Weights of a small GPT-style language model, trained from scratch on English Wikipedia.
Architecture: LayerNorm before each block, rotary positions, no biases in attention or MLP.
MLP neurons of a small language model. Each row is named by its layer, matrix (down: output weights) and neuron, and shows model dimensions 192-383. Each number is 128 + 24 x the weight over its row's rms, rounded and kept within 0 to 255. Numbers have three digits each. A neuron's up and down rows have the sign that makes its largest values positive.
After each neuron's rows, "raises" lists the tokens whose logits its output raises most directly, leaving later layers aside.

L15.down612:129083162175138130147158143152168129114144119098101143109080086130142120153125120111139133098117162143125090096136113131094137107150108137135142135138110130153133154145113124158140098131133118122157093106141157147136139147166126125126152147097126116099089141134117153124116158114111112141115131146140152144083127151141147085148152109084145090120128123142142130141162135060144089136128164144091127135102148125139131091140102135133169188126177099122164129113112096110092110108131151099106155123140080154060107101114120132135122106178157139141109111108140121104124115116161150082
raises: "ec", "ub", "bl", "wer", "mb"

L13.down1257:149118135136096099131115126149131087105129161130131112168154147135106120159188114151192134162113157177150070150149134134125079117173105117153097076081141110106092143167134123141107118142155116095112100108108150130109085153136086121149146136152131148078119135137123105124156084150156131139130107132172149142141113123148137144120125135138154144115117114087105169122150148088046134110124105122134155129094096124114111129135146154189102122156139106126153103129138131095144116131146186095128173115107119092121133155097095157112153135111153125152132123169101157097095140114104161121
raises: " making", " becom", " giving", " taking", " leaving"

L15.down103:097114131140187129133092109125140110137113085138085092135094151150103160142151093152134126139083138130142133114123131114160107109144138075136106137104148155157112121135120126104106149136142096127088121089171123161128138163131142113077131107130160109175081122136144107135157143116138116138135049130107087137148124142120106135112135142161164176138116136118134131162146197132109081133113153141096125113152145082111138160103137119103128153143158102132088133109143075134101079111120110140117102162111116091126142113163116147144096117126099134147149127109120135156141112154119120115
raises: "ag", "itation", "per", "ages", "agen"

L13.down716:091149106156148129184115119122147144120105112144089111127145111149077132147151128103126130106090114151115075104131120120114118125129116161105085133172134099167117138128107122124154149143121086095167135110141113111137135130133130140168118119154139159128137142139146102131125145129135126189128122139135154183123125102151128083131108149140091147131059121131118102125141168094114164139082139126122126110132132174138091154135131125163142164108147150143165120155110168142149145112158128103135136129117123107146092129141149100196097123115149142127114085110110132179118077119154172147
raises: " of the city", " of these", " of its", " of their", " of f"

L15.down867:129104080127194103165106138152146144079125111090153150147133119155155103125120142130128123095131146111115095139122145102140113134137098090147127138113143136138097111050126135104094150107124066125143161105131127148172125094124125114169132101093117113129124112144136138121134143147098139128148066105161114155148141132106092116124143141154115135115170148139144108154132117161102091095101149110140129101107174098159126139106131150112115104108123128085137097163106147133110118158115148148123114135127118106147125115129153108171138113128131129139128143165133116136139133082134134122
raises: "ear", "ears", "chen", "ton", "un"

L2.down696:093158137134129087131117152147132084125129130114123134152134141173157151120081163092128166158147100121131124125117088097115120135092130138118198139092147176118097177129096123102125105131142136117155109127143113163089107108120136094116129134133142129108170103100138115125120155086109093135141102150136139121158116161088130172115136095118137136114163128141143141155128112120094146143106147134149162102116128121110126129137141123164128108141125122146132136102132098103146144119137082146113150108127093113119114164136136092116100117152095162118119116123162128156129114143130125137
raises: "enc", "ence", "ences", "fl", "ent"

L2.down164:104120109140121121125166160127145099120138109137124146117146155123141167135137143152156172096103071123092174137135107131118095070123141146103097151169131154111084144072076102132108172095100137120059140149129113123139093144106123156139159147150135117110132150141122122152166092135109138090145129135141113133121091158140098093075113127111181167123108126114149130121149132136114066147087162127132118136121147139097124146110130134145140145134161132136159117091098164163111109108129135143161199156098141093138073110148115087136174116112146173182176135115141150129115121095143113096
raises: "ault", "aul", "ign", "igned", "hu"

L12.down914:098149133127172136128137129121105098151104115114142100121150072145138092083168139118137149117149108196118060106146127121139127110104119111098121111124104101110166111140096082156166113108142138145073075128130100111110111175144118102112133124140130125117143157125103115126118070130124123090108105170116128118144086151104149123121151150150115102126126082168174117130161120123118090091118134153109123179137082172150147099118146129143131113099134147172152148126112136103138118164109119104106105116129084148114069139125137114104120107135116122184102109153128115149153155099168097145
raises: " years", " years.", " years,", " days", " months"

L12.down1281:127096100116147101170153140133124132110096156042110121124128126146152081121142094145116155098103136082103151131119111130136195151146109112149106151168140130097112139088129100128095128165164140115062099168131138087131054157150134150153163129124156085149165111117120110092126100124134099088153113103109109130138098127097098128111120118139166140111084154110132126141120124124159106117116127109121084135147133134135104160113139116105127150110124128097098135114124118105158170103116156169135110119110145105129117120122120164156129134151139114151123128125109172110126115158148139099
raises: "ence", "is,", "is.", "is", "y of"

L12.down599:115087142092112091146097117120174167083108108106125118129144093096077108149144143131133102118065145119116128141172089146143117135115094095140169126108145142148114126152152120126125132132138125146157126115105109102135115117121126111148101119093137121140115153110164149143152153136092147124144085113128088163098150109170103118140161144152124136094109087150135125184139124154123110101135091158138130129143129161138144152162113158140144153130061107106151109079117197125091114122108131121136128113173131116122117115122155171084131121138124132142088138116165107116120097105186153109
raises: "' (pen.", "',", "'", "aur", "', "

L11.down109:159118165115117114082139124107111119094084127156115131151152149136079131152132102110091109169150135135147112125176107131100115101124117141148104094109075140113149146148107170122140127091115103168108108104128160150104089099146135109179133106162131107126120147138086095139136117117098144155105131137115174150098130155122161189123108172080119113106090158134132128125127130143122116095138127144120114104150135111120151107112122133134119143076181092102094140094123168132163118131168087127113144142159158120153106141189127143163154151125152125151109142114138089169097097181133133118
raises: " to be", " to play", " to become", " to have", " to take"

L15.down173:116085097147099045115129090119195190156139118120137086129094145118123136131133149129111139126119137055107114149150069155143113146135154115099109134109155102110088150147126161110077094108119145164158134147108085159110111095169130110117118127082136166114123126101142153142154131094111131106112155132117127149090125104065122148142131163120136130151130092141130127116111123112110122121156098146113112135106140114154117129129176124192129123152141141086120125137117129118118138105092067153132134128133146124116087133101152140147140124134080081142108141117112114134146130094145136124
raises: " second", " first", " fourth", " sixth", " third"

L11.down1195:148161120171141158093142084106133135137143104116131117102111118121139133115131142173095060099131134148140132196116115151130146118137110168126115110149129109149131099114121137182152157157128113156110163109101146096141082115168113110141126113185105125143123123141105187166105146141129126097132116168135095101113118122112099096111128103104139117139123109137141110168092146129102105147116147088125077106127131149134099114129158144142106115098188109157173136143138094128142184131125148132099141103175111158187149127116118123141137120125126129136114159172114161155139143170152145145
raises: "tic", "s of the", "-of", "s==", " of the city"

L13.down265:087150076148135126152142161118133078155108164133120086113096095110120125155110136133131102140127070140127123106132151104137129157130149126146178095126126137151141108070138142125129086123164135168087116129106133135098148156099097121145127138165161147077141142127128102143137122131132114165102107134139142124160112108105121138123115167168140101177135096099143119132126065133139125151099105166123139132094145131139100172149131061147198112106148137105101147104123146112156145138116134123119112180116116135140104094176144124090164105123084146126100153111128134184126155194109129105
raises: " al", " Abd", " Moham", " Arab", " Ham"

L15.down137:143106119146129143145091122110120150128119107087163093136105145128143129107136125115130059168176124112128105129136136139122147110136131095113119129105138090142200065103121141149168128151156106103138078153125160174140161132130142055108108164135146100092110137171106127091124151118120098147067168120117142140146130120144169144110216146123111161152134117140084108150176095128127139138128151142106113152120131103118106093105102141127102151121090136123112150131110134128124103125161147079127080111105146130164160109165127144122124075141121054120113165130128155117140101122150088116
raises: "ism.", "ism", "istic", "ization", "ised"

L15.down1165:118124084111094153088098117111106140117138100109147118073111147119127121154112105144108116128161107142170115141170190148149126147124159147092119125112120086165121145148089134114135097105168145139102089122095154125111101149163142131110115151102168097136175163081100158100106144104126114124136147128124124156150098147130127146109131147134137121161186153131121101147119120161096105146152141103131093155161151113111116155128130116141114126119120132143131102113135155152096094111169155159094158132170147123119137138151152100139096110123141135130073107142132155144114145092118178109
raises: "ing to the", "ing to", "ing on", "itar", "ing was"

L13.down925:115117136097112128148200124127157145115109141119131132141169141094153113100165081149156194153107185120133123110128162144156147151156129165158124144120132128118139131109138105104098150109121158128097106135112103122129166131110134127100127137136113154136115148129097134130143166178153139140120124132084083122140080120140150127097125152084110088155104126143108143164083145116088138127149146116109167069132123092120120140094132128119145135076133105082073147180127135100123137138138119124144149147177146121142125145156130116147121143134134127109135132149080179134088147089106158116
raises: "is", "ino", "is,", "is.", "ison"

L12.down167:129118132118116092071080130118097126135170111145152096086133130118153100147208123151166119155132094102101103143134141148118138137190155119126133124128190107117158161118123099174126157118137063155132127123148114112118152122087104096109116124110112134157168140152153111157122111112076133077111110115099104130166133152128126161115115148121104109150096129123157131135127148117162124124195143113131127106192128127084152108132125103135153148138123147111108151142125136103109185094109163065135134118096136138114117103113107124147114150127144106147185165111134163166113146131137164119
raises: " years old", "teen", "ty", " years,", "een"

L13.down1134:152153102126128129149147105133151146089098105164155122172183142125142140130107111083143121138142137167169138122138108164076118161122096150113128170137106090104121093092131120092083131119132133103164113110098137146133156137148122133133150131097147140056120110128098119148153161125124071155127153139122124096118109125103131120130119121145086124168161106121082131175113129143128154155122103134120072141127165188122107132125089115129105145144131121124118127155162104147150107105133099145130139123150108125112088126139128124158129158130165090136125112126159131115133135132102142103
raises: " with her", " with his", " with", " between", " with the"

L13.down906:113097151121129128113123136130120150100092126135116155118109111128157092132159071142152111112149095119102125169165071132126096098187110097139137119148137141149146122129127144118152132095102156124113129103110104158162115119186111161094097106101112138174149123106133109135108153081087167124102142164104115062153126144153118135107138123155138111144096121096117116130097100118134147155135116127086128154122129110112116086124124130094133120140098114133139112142147130119100119087135117128119107102165117161114168110152116104127128125134098155143135132138091121130088143108139110124
raises: " percent", " average", " population of ", " population was ", " rate"

L12.down1209:124136129129180124153110116136147102131102123148117145102111124123106129137147145118134119126143122146138147121125137159161136078123090151085132128150130116108121153128144121148073113129132149147135102142114108095132163145124093106159097083135083084104149106157162133113156117154121104122090182157097157128165079162130125105118121169135157135088154104139067083151108104092133197121139109163137141088121120135148188114138127110168107094160105117139144137111111149116124163118127109119108088145114164119119128115121145126147173123138096138170154125122116127137091105136095128189
raises: " events", " performances", " episodes", " seasons", " games."

L15.down1316:177121122140107135116137142149116129146180140073132102112110143130135122134109150133133208105068112123111136132137145109103136109135141124137089119171152142085124126167100098137136130149114130078112140122155169133142116095159107171071138111114085153183185124126126121094123156157096114132127089119120112102113106178141163144135114140138107181106141120146076112128131167121114103135116096133139114092144133121156138125147085119126158138143120163128112134180096131159143106080172139132167105114124114108110097140124112146128106120121161138141128131177117147139114090161131095134
raises: "urd", "ves", "via", "ids", "ve"

L13.down62:116152127121108093157145156127130119102149142131162135110150093129128086164115142162177088128128156134109135149133164096122119126177169109128136150133163093098136114130130106127088139148118145106140124098158112161121109108087120125171179089117152152136111142173144124149139143101140116109112099108102154168127098093143085124103152119120128161099115096174119147128148102196141083138168133148113155177088144137111108118135137098127084101131151133154130122182141123151141131136105105128129137142128184149122102101135127105124135106179175117122132103128106122153133089109159098144
raises: "gin", "gu", "eck", "urt", "igg"

L13.down243:136124122103145131097157079116149110132140120111148102144097138159088092131144122153116114121113102106124110129130122180169082085131115115090114149107120128129128152129099133124082172124131138163084129140164110100151088143147141101129081078125125131094131156139126134159111107149132071132116121127134151171122165137103153142132152132152129070118121161169103157115143157093146114112129156126147140099214056147092141157117153151170135132102095150172142118119108148148103119123184085074153111118142129120144127150088162122084143116164123099135142117151155109096106089147125121150
raises: " years,", " years.", " decades", " last", " year."

L2.down71:144126123118147131123144135085158163126125125134146130139138111140131112133112135142106097142099120076128143140153087150144105094143134110148154146160098138138136149123114093125134162134117141141154128128139122141129170142150128123144084096112098104132100119090113107118139116146156166132131138140086119158103120143149116121125152135095094134100154086151141143180117110149128087125135107142133183135149103143095111151135148074142150130106127170071110140114157163125120114126158121149169112129107111113159168181094107121140166126147096135116159138133149111085092192153090145166
raises: "ruct", "able", "able to", "antine", "room"

L15.down284:132131135088128121121138111144104148141106133096138124145135077091123106118128136121123126121142168164123158099104116149123108143114099120126111102128153152157106121122121111121098171176159158134144105138131161153110147110057168121153126152139153117148139117134132150149084159103192157143113082115156132114111180151108135098099092146068133144148142119108105147152147135116101122095093149135104102128172123137148093116089144099144114127149091150137136159129120144135112135112126126163143123116132133137090169158105118150160150075122141076122102131128127123140135122125135180141
raises: "0", "01", "1", "6", "7"

L13.down426:144110136120170118109125101116112122145129094131120116135095131134128076109157128113107130119161126132163079099119131133113104093124116121123103118116099109149089152131138123122118060120158132152097081148134127132089129119140108110091145115123137093080141132157118121135086120127083141162111179069126111086141132141144112118114118146114102172137103112141150161091136096083140139153143121139110083133184157144101125143114110168132155159096117150107156154176099140122194116164115152152141140116147167122117140119124111094145163175127126135125162174127139102161156158139125140130
raises: "ed the", "ed his", "ify", " many", " what"

L15.down386:101118137143130126105148071140104101135142114129141145064140139118165109137113165112146142138101161138132094135146142101144171133140124095153112065153128155163129121120125164153120079102115107146133115121141139115101121108128131098149132084140119104153114152134136105167166110103082131121112022125172129116119119115121136136106121108109108105114169116103126125122131165131147155113149122100110122122136156130126142104092148135158178089151130132099110125121126167118107148133106092079129150091099114113126119107105112141134174077137128116135116096102112147116121083112118139120
raises: "'", "’", "',", "'.", "'t"

L13.down50:132181151134115151110083093090116154106142147115162140149085118126137083105099082131126154130120121115109130123137150111125133174124130095141127126114134132132091139139147138112124118140121134134104138127159083171101128121152156141143137148115148096166152111152166156131153191097143120118158150111151098070116102151129144145162168142125105106116157131084162160095134128141118143128130086103145101111159091076137080132146076098104122115136137128126128159086125128095107131147132116103105112110144138117174141138125159137134075100126128152126102105108156138121117120112116140167
raises: "now", "usp", "ources", "iam", "ummer"

L15.down397:139094115147160121116116141116126103125135132103156084102118149106082158116134159146120123125123087113123115173123158142135093089112109097157091122134098124125101100135079120160133173201131158139102147169153120151137108110101134148120159154172127100153137168136113129112138104176116098123108117090130124153143152138096110112114119143169126108099122136092114136123202106138122161156115072144152126158133129146119090170087147103155142099147156138095140143133076115112117091142115168132100087140158097126113142113121133106109113112089100120129131126154184089128128103124111123100
raises: "ivity", "ives", "iv", "ively", "ive"

L2.down1255:143124110148161149141121118170169173107140138103135128134162100091079105111153098115189084119103123153092140162140088111124121138127104097090158121130102128126116127156133133127136157152128131137114126134136122107125082116113155137173103139116154144100194148159154104151090099138136093124131126130150119122120158159114112148138085096134131133067114120113153133100113113161125124162157114117143137142135106097157094110119150072112138082147134131153153130133097154133138155112105109158146117177155109137117140118124133182117119151169124100119121134149055105141139122142088117132
raises: "iver", "ivers", "ives", " UTC", "ive"

L13.down1289:138141106095122150094138114153135122106111138108154086144133149133120138095109119095121112175129094166149106137124126119122115120165161119095136084115117141138114101168118138149110105074106110102184141124109149098109133124185123122108142153113161099159143109139119131153135136129115091153112151161070200138113117122142108120105120107109132124143100136108140144156105145086110149176140134086162087131142141089178122144115143133106142096137152155098084118147125128104128131161137149120120104116169140152102100110109137144146111135122141136133139134118140123143146111109137120133
raises: " for", " for a", " for the", " for an", " for her"

L15.down738:134120128145108136117118130107069113123166095077092097105134142098132167094122186133125122156149112163124103136144152097158143176134076142089136089112102102123123106146178109132137112145120109123100148115139092119100121150151116126146143131107122127161150113153087081139133126127167108123115119135132174144144128133146076138123123130071134094107148122176149079128100141141149138110129155056156116101128177167157139120142166154140148117148140093145135099099126151128136150134168147172133142127147158104146171126153142136083158135138145131108119132135151124126124113077093108108
raises: " of the city", " of P", " of F", " of R", " of H"

L2.down687:143071112132131098115139128102160086096111104157118097137124112098134127138127160078168125123167161140122146078110151132102117125085127119124127141135122149118129135116103112130131157112128171156122148135138144139128153130141113148121161132120129118112099173134131177126097137185114152117116116143111140105126156142134112130169126148117084128103133167129101164106136104145136110118130122130157105132127150124114092109133104123131065120140107087116146111127166149110117157136149121130126133082117142106118102134112105133154138129146109133162125087138126082100135140119110159110
raises: "acks", "uck", "action", "edic", "aged"

L13.down646:160100124164096133056136098144122123093120102082090117119122135155149114096157102099149138129175097149161118146094106171112141136145094134141171173132082108147132111097196111145142143139114133133133116100110133151116138125134116186126103098134165106122157131138121105105127148130105136119165123131129130108118167120137181114132134125055100131122118139189093116128099150153125098161149118123137125135129126096119157101163119147150103126099137084118098125155120121135127117100132124085152127103142132125140165136116096102099141145149134121109096145135121076116096168105093115165
raises: " website", " magazine", " newspaper", " survey", " review"

L15.down712:144150125141133141159131133129120133100154157136121168116134132105145125159156086157208137102160107142153128140116124123151128114154097139122073117162159106095164120119097140170160110130148156117075100114108140108144122130128120099085138138186155099114144095111158125108123125109093134123126103125136134131138140171150169165115120123117156133152103090164104117136127096123123166131145115144135095099103144158123158118060097125135151139106143094133133140140143121146166152163103145137142137163120125115100191114127133113126148118151160123124166122131126108105138154108085073143
raises: "ist and", "ist,", "ists", "ism.", "istic"

L13.down974:132126070155160130109120093114126115092135122133154078116147114108098101127119121159133111161114133153169143096155096121120139131182131131089077117090128102145094138132110140151086096127160078144090117137163131123107117153139094088141118125087139097159155128109159108110106134104106129108152163129104188135117135130143121119159128157118116158103134121125118128103126111141136153169138121126136150127166085142136123146174133146096158158163121142154138103090167089156153134141147156111143116136097120123149139143141159097130141140166130145159160132123161125146118129120127136140
raises: " west", " south", " north", " east", " back to"

L15.down1124:125104181093120096111149145106132101151115125120083082113136102151121136168112100117139102164126138130157097150130109086118102163168108116140092112094150132110110165143133150145154110113151158090068086085133123161133086196120094132116134093149110141085143116136104100131109094089107110143145086127142137127098134100137131152124097093129122148149131165090104177145141100140148140112109151088149156139134093142152128113114136097133091119145107141135101099154111146100146147095137138131104129101141127109167111093156155143134148170102122140086125112130182109097062136095088160147
raises: " defeat", " appear", " join", " remaining", " repl"

L12.down1124:158174156114111107116126113157137124123156137119147144113093109113156122149141101122121140139149100171162162103137120123144087153144093119204177111119119104117164176100134129153148102132116188119123150108070114134129153143140197149121132155108107132153093124115087150145120149135094142117161105172097092119117119121141106135155155142109157084106147099118136153146166144087113146141115139131158145124159099119114145119095101151122098130125159138128133143169107142124066120137073147159154121146120157116132143138168144113142109095121131108166112122141112129108136130134132116129
raises: "ises", "t", "ise", "ude", "ising"

L15.down421:150137129146121161117129158079108132153184157134148101131101130144112139119123125085087124161126108136133128128106125141140135116134118111126150088105130102114148160151135093129118162138109091091090155110141137107115108155109153117157112090120114164150084139101146112161143161124155123126085131134124152092135077147102120109155146102108136132148140098120129113118143145138016132149083115165124117118186129086119142135135182127105148114154124108137135132164147104112115143123127172145107157120130103099125101165129142123128192150096143146158155118134123100157114092118161140117
raises: "ves", "don", "ver", "ve", "D "

L12.down136:128152163193100125182093131137113125113139142125128106124123096121140119097109144103142120121128139101099094097157153088132145120110123141125167118130167070142117130161085135131116135145137139138145128117149121119135135103121099153095142097147104126119167095154116098129119145142083133163073088168123108166122124113170131132083133137125141140113128159122108156107119167113134128100185121139148125134118131127138122155112128131140135137118133120141099126108103171112128139063099110119173138178134124119144115151097113167139077154103111120164154161164135126122134104112165124114
raises: "ist", "osp", "omet", "ungary", "unter"

L12.down811:114128109102149172110116143135100145095085117191137134131098142123111097147144073142086119120108118100129155086132110082129106131155122130125144140199146125123105138137167079119121105136117172097106117172129125163186138116090162136145087138125119158127187102109129140129157090098152099084132150120117151102141132079107110155132130146140184098111112147123115134105149129123141117091136183093100132126132166117138149105141121146155155142082142117114121149135122152122135090136143116106099105141125132153147153112125109150152100125125144123100120130121126109107109156112172111080
raises: "me", "ri", "my", "is", " mm"

L12.down820:090163146148138155142150094080116099123120122087090130133153125141113127087156180141108158149122145145128092130156124105156167109134144111115126135167138155125112133105152142127141138154104050123122121152157144099124143085150151090176133127149147120148094142121138133108109145098128125130095142135097108125105148145110091137148121129121109122139095112096169102096100143167138149111102096103102096118100132155163093159098135122137138095150108077145127072096135130096132149147113137115174147144173100129103113162164131131114149139125156145140168094143157124160138135132105148098
raises: " of its", " of the city", "s of the", " of the", " of his"

L15.down593:094134126140094129111111153124166139081155136155129094122176111126099126154132123043150176093125099160129161157151126096126147109130108132136142151137121128179116129119158105177128144148148165167097112152136137122139122137122141155129137121120117173167109146138112142151160119140121117057133094133107121111157134107098111104175119087141143146160118182093162125115137173147120096157108140123127159051079155112150140137139161154099113079123120162119126134088167151130144175123121105107158144114111104136203100093161135146133111128124129118130145116120119082153134089126101095163
raises: "oir", "ère", "ement", "onna", "ois"

L12.down583:153136112132152159118158088139136129104159118122114122138120118173110126126094099140134111072130114155121099158103097106147113100132099142100150128127143122105141159106145065094118107113105137100122126109125082145084148131168134115120116145133153118100130168119151108137122128060140104173134160099110101102136093101099150132150138158139149116141132118110132097124104199119119092147109154135126128132130136119108150149118113156129096161117141096081099150101153134145120111163112115135112103150114135112091098146125122148141092160134148095130155161126145089095143130107093135095
raises: " with", " with his", " with the", " with her", "s with"

L13.down373:138145159157128121152138106153090114103111129094108142105116058070110147128102137119167140111148111133119137103102117130117120132109151123139185127155158102145073117191140130105119139203127131151140146125086127107105099160129125158131119121098131082141133125114101098093137157121145130108110124124143089121113129162139120142088128120163147136119153128153126105104133165128126145018119165102144118174096141093132143117110132154154107126161103114139135146114106164101148129151169135147140125154096163155133116122108132120101109096124149102143138176125119110101187102128144168124
raises: "mit", "stitut", "'m", "llinois", "onic"

L11.down631:110142151093129137135084130124113144112204118145123084089133149132144144156135129113096085111112160126157094158143148162115123135151113108076151157152177140123095143134105153176138141128106090143168092125159108133096110145108123122172126154145112131117136120141167169158160118144150091112169090136125142128133125125138135147120137111139091094124148133166082165140125125146114129200156112167122128177130143145156151124120090170117135138126115138133159113148131138133130137064120146144089122137142129107131166121136130141135131127110087149117099150112101148072115150155112154158
raises: "ing to the", "ing for", "ings.", "ing |", "ing to"

L12.down698:113107129065119133095119126173087110095111167120098071132087138133118155113104115127124126131133106095147166098161121143116121129100107150097134142158195165154144117140120118160128124119157089143124126076090117106147098127125127137148112075125131131109179116104126127131137129094117133112136145122153131155138090154148104129110112159141108176117161127142130102094089169131146126141103147159168159203128126143100090153124110137141158128120159135115104055130151122146099128145180130133154157123133122171130105110161097170106136109150158118131143167123145103115182114162140144095
raises: "rel", "red", "led", "els.", "ling"

L2.down1268:136142142132133110093144142122159143132153141120144102135135144144132136121157142151139104150105136069116102120108178150124134121155124111165100154136165129133140126142093084139124121116121118112108103161154111109143134128132098138149149092135089128145184150103132105141152113086087139133141140132103090133168132134166098113120095182115161150143168153132080082111098130113130099148163120147142104113140132124102102132164106092122151141125108123134165099161117107130113169125127144139169106152127132128149138127140140107162176083112112093120093125132141116134091114129130118108
raises: "ship", "let", "s\"", "s'", "y's"

L15.down586:129142149157115107128110123110159124154120101108137116156097124087115158101150176140133096140163119122139136142145137144096086157133121111125116102128106126096122126094113129121108151103140095162177156186123127083149100103135096141204112125167123106163131106122118118139097141128147112119069150115142108123134117122184141101123140147157103126094153125101121160151160131135153105156144120121132120154113166140113149110155161132131146109122137135113111146134127122142113158116125148104162158134132141124131138140136138155128121113109123092156107093080076166131109113124108117150
raises: "s at", "s, ", "s)", "s by", "s from"

L13.down455:119127116111128114133104156140095142150141146169144102122123105126156114117144150138107102134144056149073124113097099102134117131172115156084141121117134109113156132138094133125108129154104105124119136153112139085133109146124105137167176113128142097139132133083111149083146086135118161161115106089149146112148102150138121143153130106146136148139117157093119118109116169133120132145157121105112144117141084158122089088118114080167134150093106113134133142101138124131139135116125105154144095149058134116110140133105149123125113109156097098155111079150135143150171087092180132111
raises: "oney", "ajor", "emorial", "ilit", "odern"

L12.down664:090156088128158130070152162109153144121151114141132124183130104123150139152152108095152098120146120145137129085116112149172138129106140142142096087072138118159144083160144182066187144149128112137108099131149139107114110175111076106148097106111128146113109133154151127105088125155139122153120088130139116135146142166124121119142107103130139144159129149125142135137145122108139110107135141138143160109141136155131119128131138101148179130116105158125141136108132068150122130119119113112095121093147116127133106136172136140133117146129111123147120133152111133111095130122147129190
raises: "heim", "stein", "ends", "he", "hen"

L12.down85:107158159118190113121163126119131103108132164098092129112160142128138137150144121118106110162157113184111170133147150150130084125143119183104144156171102129108128124160126145142143138149145131122141106133118119108114119133112099102124157101132072150072120108122137136103148125087118152115141155130082127108129126130149113133154145134127140146087159121127157104179163163134156128152138158102142127108134143124097093135135148156155109114122212105161081093132150131114145116166162091112135127132152148087098154145102141095073079139126099148127128100130148114078124169114168123154
raises: " end of", " end of the", " end", " beginning", " his death"

L15.down989:125120152120109146113079161131097131126117119145177130109124112121105077100125163115095131121120127140131101132112131143126111080164129149132150090142135099181095158135169130123111134119102188092110112132159105149145119100103109079142129093111102132155140124145134141150137086132145137129115145160117088123178156108101093162100094104150150125095146108120116130144137132119096139105154173116150124153137143082126172133133130151121139145109080105132125132046126111120155123176146117159150103122120158142139110137150133143117101146148138154130099114155148175166153135141134138115
raises: "r", "ri", "rie", "ry", "ration"

L15.down667:130128143135099121115115121145155137116152160127128102109123140142142113110133137116159120150149095150108137112119166100140152155149126155167087097123136131138090123137145130094130124139116135128150128172114132140151141140127165160129156130120143116107125099140150128142116146103123145141110122129091175152204074119155124137142152151135100108147088112174154135110172098138082095126118123099135093082137147128105155134175138123153104168116150130122096139160127135099155147089152130084121128123134115076142128121140093181129104115144087135128101145145121144137157108136151119095
raises: " involved", " included", "aught", " featured", "ects"

L12.down213:104174139156162116166147157139114080190096138145087162111134162158144144086115127123116105126088174133078115140138083133127115133122134129155151105132097131143157156152153136122131134134134146132133144131095115120121166120118153112169096125148148074117119165105157118159105133114188120135143148155082132127134157146105111117132116128137106150121133106134130156136127077117125145142141101109138063096110122122132131133122129131087122139102115088122110176146145115110114112143088161115114142115113135140145099146108096123135103142110112106136153112154116103134146099071120120156
raises: "z", "zy", "hed", "lez", "ł"

L15.down780:116084130098119106129141147180128123112123127117122127142111130146144140150162120148090124163112109155133125163119112112133152108117145116106087170115084093102121092079135114109184127151157123108136119094094098113127110165100126135080122116145100176099180124117118088119142141110182130143150143119121140091068155172136120161162107147139111138165136133133113143141134123150154126167117159114123122118128134117123131109161128160137081148099094102115112113151148167145104145104106114138144132156143127090141144151166101121135098102146159185102078127166111101135155158102090160133
raises: "enh", "up", "en", "ene", "iam"